Weights of a small transformer language model.
Size: 14 layers, 4 heads of 64.
Architecture: LayerNorm before each block, biases, untied embeddings.
Training: 332M tokens, 10132 steps.
MLP neurons of a small language model. Each row is named by its layer, matrix (up: input weights; down: output weights) and neuron, and shows model dimensions 32-127. Each number is 50 + 10 x the weight over its row's rms, rounded and kept within 0 to 99.
After each neuron's rows, "fires after" lists the tokens most often just before its 100 highest values on Wikipedia text that the model never trained on.

L6.up663:56 44 42 56 49 43 39 45 53 65 48 53 45 55 51 35 56 49 30 31 56 44 49 59 68 53 48 52 58 45 53 43 66 36 64 47 33 50 50 64 48 46 58 46 58 48 41 57 28 52 61 38 42 49 50 61 38 35 67 52 35 53 54 49 54 52 62 53 36 63 57 38 57 45 38 56 57 56 39 54 50 59 51 38 41 31 67 61 51 60 53 54 59 52 56 72
L6.down663:36 33 77 47 52 64 52 50 41 64 54 64 45 61 51 47 48 61 49 35 60 51 50 47 50 49 51 50 39 37 41 33 41 53 45 52 43 37 47 52 48 43 61 59 49 43 43 49 52 55 53 30 61 46 46 56 38 48 55 42 30 43 45 64 58 60 41 54 51 49 63 48 40 49 67 58 54 56 44 49 59 62 41 43 46 46 61 62 47 41 62 56 38 58 51 36
fires after: " N", " P", " T", " D", " I"

L3.up824:48 58 52 66 39 66 58 64 61 51 68 55 52 56 55 54 57 46 48 58 51 49 48 49 56 58 51 50 63 51 52 43 46 49 49 55 54 59 57 53 39 42 50 44 57 36 65 35 63 60 51 41 55 44 42 45 36 47 49 56 32 48 35 52 63 46 51 36 60 59 59 58 48 57 44 35 52 52 51 49 72 57 48 44 49 42 55 39 35 43 49 51 60 48 42 63
L3.down824:60 54 47 60 69 51 46 50 42 52 65 45 32 69 51 39 52 63 47 50 51 45 47 30 51 56 53 35 55 49 50 30 34 47 49 52 50 39 35 61 67 64 52 54 31 50 37 43 41 42 51 29 64 38 42 56 54 45 48 46 50 49 61 47 51 59 49 46 54 70 54 32 55 44 42 49 46 51 51 41 31 58 52 67 39 56 57 48 40 54 48 51 61 66 64 48
fires after: " |", "ure", " \"S"

L6.up6:33 28 62 50 52 39 41 49 63 50 61 41 49 42 25 52 60 51 45 54 44 43 58 30 55 54 52 63 60 42 48 35 57 54 60 43 22 46 46 37 47 50 67 22 29 52 47 66 57 57 57 48 29 28 57 20 35 46 49 60 40 59 44 58 48 45 60 60 31 52 47 56 53 39 47 44 46 60 54 42 49 55 67 65 52 53 44 53 39 61 54 45 48 44 46 44
L6.down6:33 30 63 47 72 41 44 54 50 58 32 50 52 54 46 55 44 67 49 45 40 55 53 43 46 41 49 64 40 59 34 44 35 55 50 51 53 64 54 47 62 54 65 42 44 52 52 47 63 59 29 41 52 55 65 53 52 52 39 59 46 78 42 64 67 64 44 51 49 66 42 40 50 54 52 39 59 40 45 46 60 68 51 46 33 48 53 56 50 50 53 52 47 49 31 63
fires after: " L", " F", " N", " FW", " DF", " MF"

L6.up751:54 48 50 38 59 52 47 70 68 52 55 32 49 40 43 55 59 53 44 54 44 41 47 46 51 59 45 48 50 55 59 58 55 25 55 56 47 41 57 55 41 52 54 47 62 52 57 47 57 42 35 42 59 62 48 72 57 59 65 50 57 48 67 59 51 44 46 40 43 56 58 38 46 36 60 62 63 43 47 60 32 60 41 41 44 39 47 34 52 74 46 51 51 69 51 50
L6.down751:45 44 53 43 63 21 49 56 65 47 56 59 56 42 50 44 47 57 53 50 56 60 39 32 56 23 36 56 63 34 49 60 46 60 56 22 75 45 54 52 59 48 54 62 42 47 64 66 25 40 49 34 55 47 39 34 53 43 48 54 44 53 27 50 41 65 47 59 49 43 40 64 51 65 61 60 52 67 41 54 39 61 53 38 41 55 72 55 45 26 68 63 49 57 49 64
fires after: " in", "In", " In", " December", " June"

L4.up452:43 27 45 39 52 47 54 48 30 57 35 57 43 57 38 34 58 70 40 43 61 54 51 39 45 61 63 51 60 49 60 55 61 60 47 32 33 54 50 42 54 53 47 48 47 44 62 39 66 52 61 42 40 54 54 61 46 36 42 61 56 41 31 42 55 34 51 57 50 50 50 45 38 40 52 61 68 46 57 52 51 60 43 66 21 26 53 77 53 52 37 50 57 62 38 41
L4.down452:43 49 49 52 62 55 55 58 55 51 67 49 52 68 50 31 53 65 22 49 43 55 54 37 48 62 64 52 35 52 38 44 41 56 50 59 52 57 46 51 57 63 74 47 70 70 50 51 58 61 57 68 62 55 51 75 49 49 48 50 38 36 20 39 50 50 44 56 51 60 40 49 48 44 34 42 59 40 58 57 49 42 36 51 29 44 57 52 51 54 61 69 42 55 62 44
fires after: "|", "-", "\n"

L4.up517:56 44 55 46 47 39 52 62 45 43 57 32 48 67 50 58 44 60 52 47 66 42 32 58 58 30 53 50 48 36 34 46 43 45 46 54 41 50 56 57 62 52 61 36 22 53 43 52 56 50 55 52 31 36 40 55 50 42 53 41 37 44 37 64 35 37 38 36 34 61 52 68 64 53 34 62 32 63 48 50 34 56 60 63 40 51 33 49 55 38 56 37 49 55 50 61
L4.down517:40 48 55 45 53 64 52 49 30 55 58 46 44 81 41 59 34 32 42 44 55 41 43 32 47 64 36 51 52 58 35 62 49 45 41 56 45 61 56 48 54 62 42 51 47 59 43 42 52 47 45 55 31 49 42 44 60 41 56 47 67 41 45 59 53 52 32 34 51 54 73 52 43 48 29 59 57 59 56 34 51 61 38 50 40 47 53 73 40 37 37 51 67 66 62 51
fires after: " S", " P", " T", " D", " Sh", " p"

L4.up506:64 60 53 43 52 37 39 47 50 34 52 49 47 63 32 53 60 61 41 47 37 67 47 62 54 38 47 36 46 51 65 32 57 54 65 73 61 59 72 62 50 50 38 34 57 40 53 57 39 48 50 52 60 69 63 53 28 54 65 37 34 49 50 50 68 57 60 41 30 42 39 50 40 36 71 47 23 44 31 36 38 68 55 54 59 56 46 55 55 53 51 44 43 34 51 65
L4.down506:70 55 46 54 58 50 58 44 52 32 55 20 50 59 47 51 41 53 48 48 53 43 65 29 44 51 50 37 32 58 46 53 55 48 54 49 62 54 72 73 46 49 61 42 47 59 39 45 57 49 34 66 58 45 48 44 57 50 65 61 57 42 65 38 57 47 70 51 38 48 49 40 47 48 51 64 30 37 54 44 45 65 43 55 63 52 60 50 38 55 50 72 47 38 61 69
fires after: " |", ";", " W"

L3.up459:52 58 29 42 39 67 54 44 52 64 55 51 48 53 60 47 53 57 50 53 45 63 64 31 41 69 53 60 58 56 55 49 51 48 44 57 53 63 47 39 59 60 44 33 51 58 63 43 44 54 37 46 55 53 63 53 35 36 62 58 60 44 53 37 57 34 47 45 39 44 58 51 48 42 55 57 57 47 59 50 38 53 66 46 55 46 43 37 59 74 21 51 54 51 49 66
L3.down459:44 56 57 46 35 52 43 42 45 30 61 50 63 57 59 53 55 46 71 61 71 46 54 48 59 47 40 43 51 60 49 44 42 64 38 45 34 57 39 49 34 45 41 24 38 56 59 37 45 49 42 60 60 53 34 61 42 48 53 46 58 48 46 63 51 56 70 50 54 50 57 71 52 49 55 54 46 45 38 48 44 65 50 52 47 45 46 48 52 37 68 49 59 42 54 44
fires after: "\n", "|"

L3.up706:52 41 52 44 57 53 52 37 31 43 54 39 45 53 55 40 50 60 41 49 61 53 66 45 49 41 32 50 57 56 54 41 60 58 57 47 50 39 56 38 63 69 53 42 27 58 41 62 48 55 61 46 43 57 41 48 37 46 52 55 46 57 42 40 54 37 36 44 53 51 62 49 65 48 53 28 29 38 57 58 41 52 37 64 31 51 69 48 49 62 56 34 76 41 58 59
L3.down706:63 39 50 52 57 58 49 54 50 47 59 50 54 55 56 43 54 59 38 44 60 48 58 48 54 64 57 54 58 56 55 52 51 43 44 64 39 57 54 45 58 56 55 47 38 45 47 53 37 52 49 74 45 44 33 53 27 45 43 55 36 58 48 48 43 42 36 40 53 35 50 54 57 43 50 49 55 40 33 41 73 69 41 44 55 57 65 51 51 41 48 39 53 50 33 80
fires after: " |", " medal", "\n"

L4.up186:48 59 41 39 42 49 53 35 46 34 40 70 53 58 61 60 49 55 51 49 56 43 61 51 65 43 61 36 46 41 46 45 39 53 46 62 60 49 39 40 50 54 47 54 59 62 57 53 41 43 60 47 41 64 60 55 43 41 66 44 47 40 47 41 41 40 41 51 34 48 35 51 51 42 51 38 32 59 60 47 52 49 48 59 46 53 57 45 61 62 52 59 64 46 43 43
L4.down186:32 68 60 61 43 61 54 43 41 58 56 62 56 55 45 62 55 34 50 41 59 30 48 53 31 54 45 46 38 37 41 51 57 55 42 41 58 41 56 52 55 46 58 32 29 49 51 41 54 41 49 56 52 34 58 52 50 59 43 57 45 45 40 44 47 66 54 52 56 58 66 51 69 54 28 64 50 46 57 51 66 40 35 54 40 47 71 50 24 64 52 17 69 55 38 53
fires after: " |", " rele"

L11.up737:48 47 51 41 41 39 48 43 66 52 68 63 46 60 40 34 63 42 42 52 50 48 58 42 50 50 53 42 46 62 68 52 45 34 43 32 53 60 52 24 46 72 51 58 52 50 38 31 60 57 52 51 40 51 51 70 47 38 57 62 40 54 59 61 41 61 59 72 49 60 52 74 48 44 43 48 58 58 50 55 49 48 70 44 50 50 48 49 38 55 51 48 59 40 51 55
L11.down737:75 56 35 48 51 49 49 52 63 56 43 48 54 60 47 37 38 45 60 67 33 42 46 47 42 65 50 49 45 37 52 46 43 44 70 43 48 48 69 66 56 54 52 62 41 58 53 48 32 61 54 51 60 35 39 38 57 61 47 60 46 50 50 54 51 43 43 52 57 48 42 54 49 49 50 66 57 41 50 50 48 49 63 59 51 50 60 47 52 41 44 55 66 49 48 51
fires after: " in", "–18", " In", " to", "–19", "In"

L4.up474:57 27 52 40 47 49 55 56 43 35 33 44 71 45 59 54 61 55 65 46 57 54 37 53 47 70 39 67 53 44 63 43 46 44 71 49 58 69 69 54 59 56 35 49 38 46 67 34 42 57 48 53 55 48 52 65 62 36 64 46 42 58 41 53 62 50 41 61 56 40 51 51 43 55 55 44 46 41 58 39 30 32 40 57 52 39 48 32 39 59 42 52 56 38 42 51
L4.down474:66 62 53 57 43 52 34 50 45 46 53 52 55 57 45 41 35 53 51 38 58 67 48 15 48 46 38 44 52 50 53 63 49 51 42 47 44 47 40 57 44 53 55 56 46 51 49 29 18 40 55 57 57 37 62 63 42 64 35 48 43 67 52 38 61 58 51 50 51 45 68 46 49 49 54 37 54 56 66 41 75 48 64 49 63 42 57 69 56 50 47 53 54 39 36 56
fires after: ".", "s.", "\n", "er.", "es.", " For"

L5.up924:55 47 61 41 44 46 59 53 46 53 32 36 55 38 40 45 56 60 54 41 47 47 53 47 38 61 61 59 58 38 74 42 47 44 63 49 73 56 73 48 65 61 46 43 39 53 53 59 43 29 43 36 56 48 41 34 51 51 34 52 50 39 49 48 39 34 51 57 61 47 51 56 38 43 57 51 47 45 43 60 50 52 24 61 51 55 45 41 47 53 49 61 61 45 57 55
L5.down924:48 54 42 55 39 36 53 42 47 51 61 66 63 51 40 47 49 44 47 55 54 48 59 50 53 50 50 44 56 51 56 51 63 45 42 33 65 55 44 44 42 45 59 41 36 39 43 49 52 45 36 71 47 46 76 55 59 57 48 38 46 41 70 48 46 47 59 37 35 56 50 46 42 57 30 52 45 56 49 14 70 46 44 41 63 54 64 44 52 47 59 28 32 48 45 57
fires after: ".", ";", "s.", "-", "er.", "=="

L4.up25:40 50 60 61 64 46 59 53 31 60 51 59 44 57 55 55 54 59 45 53 29 54 35 46 52 52 49 65 44 38 52 59 41 45 55 52 57 50 46 33 49 56 47 56 39 55 65 34 61 43 46 39 48 49 55 40 37 55 45 45 43 51 54 26 53 51 32 53 59 54 36 38 61 47 59 68 52 31 55 34 49 45 36 69 48 47 42 49 44 52 43 53 41 41 41 38
L4.down25:50 64 49 46 68 28 46 53 54 47 27 57 41 60 56 47 37 61 47 35 42 64 52 64 42 51 42 36 76 62 43 48 46 48 41 31 55 48 31 55 44 30 59 51 54 51 53 52 62 52 44 71 52 62 58 47 52 55 59 51 58 40 43 56 42 57 53 58 49 54 41 51 46 49 36 31 30 38 40 45 65 37 33 49 40 53 54 61 51 49 54 36 43 57 49 51
fires after: " |", "-", "\n", "|"

L3.up307:63 49 31 50 41 58 48 46 35 72 41 54 42 60 64 41 49 70 49 55 45 41 55 46 60 52 47 47 45 50 37 53 33 44 44 44 47 60 33 38 67 57 59 49 59 49 51 48 51 48 42 60 44 52 59 43 44 51 49 57 18 55 44 35 48 45 54 52 30 41 57 49 57 61 50 48 57 48 40 52 45 49 36 57 48 50 49 61 42 42 42 49 46 41 65 49
L3.down307:57 55 47 62 44 33 48 55 51 43 37 49 56 33 46 59 31 44 54 51 37 35 45 43 57 21 64 53 44 38 48 38 48 46 57 59 78 43 74 41 54 62 44 39 64 36 71 37 42 54 35 50 54 43 55 37 50 58 60 54 43 59 43 50 56 51 57 51 44 66 27 60 59 63 76 58 50 58 56 56 56 36 46 35 68 63 52 47 55 56 42 43 53 33 47 40
fires after: " |", " January", "al", "|"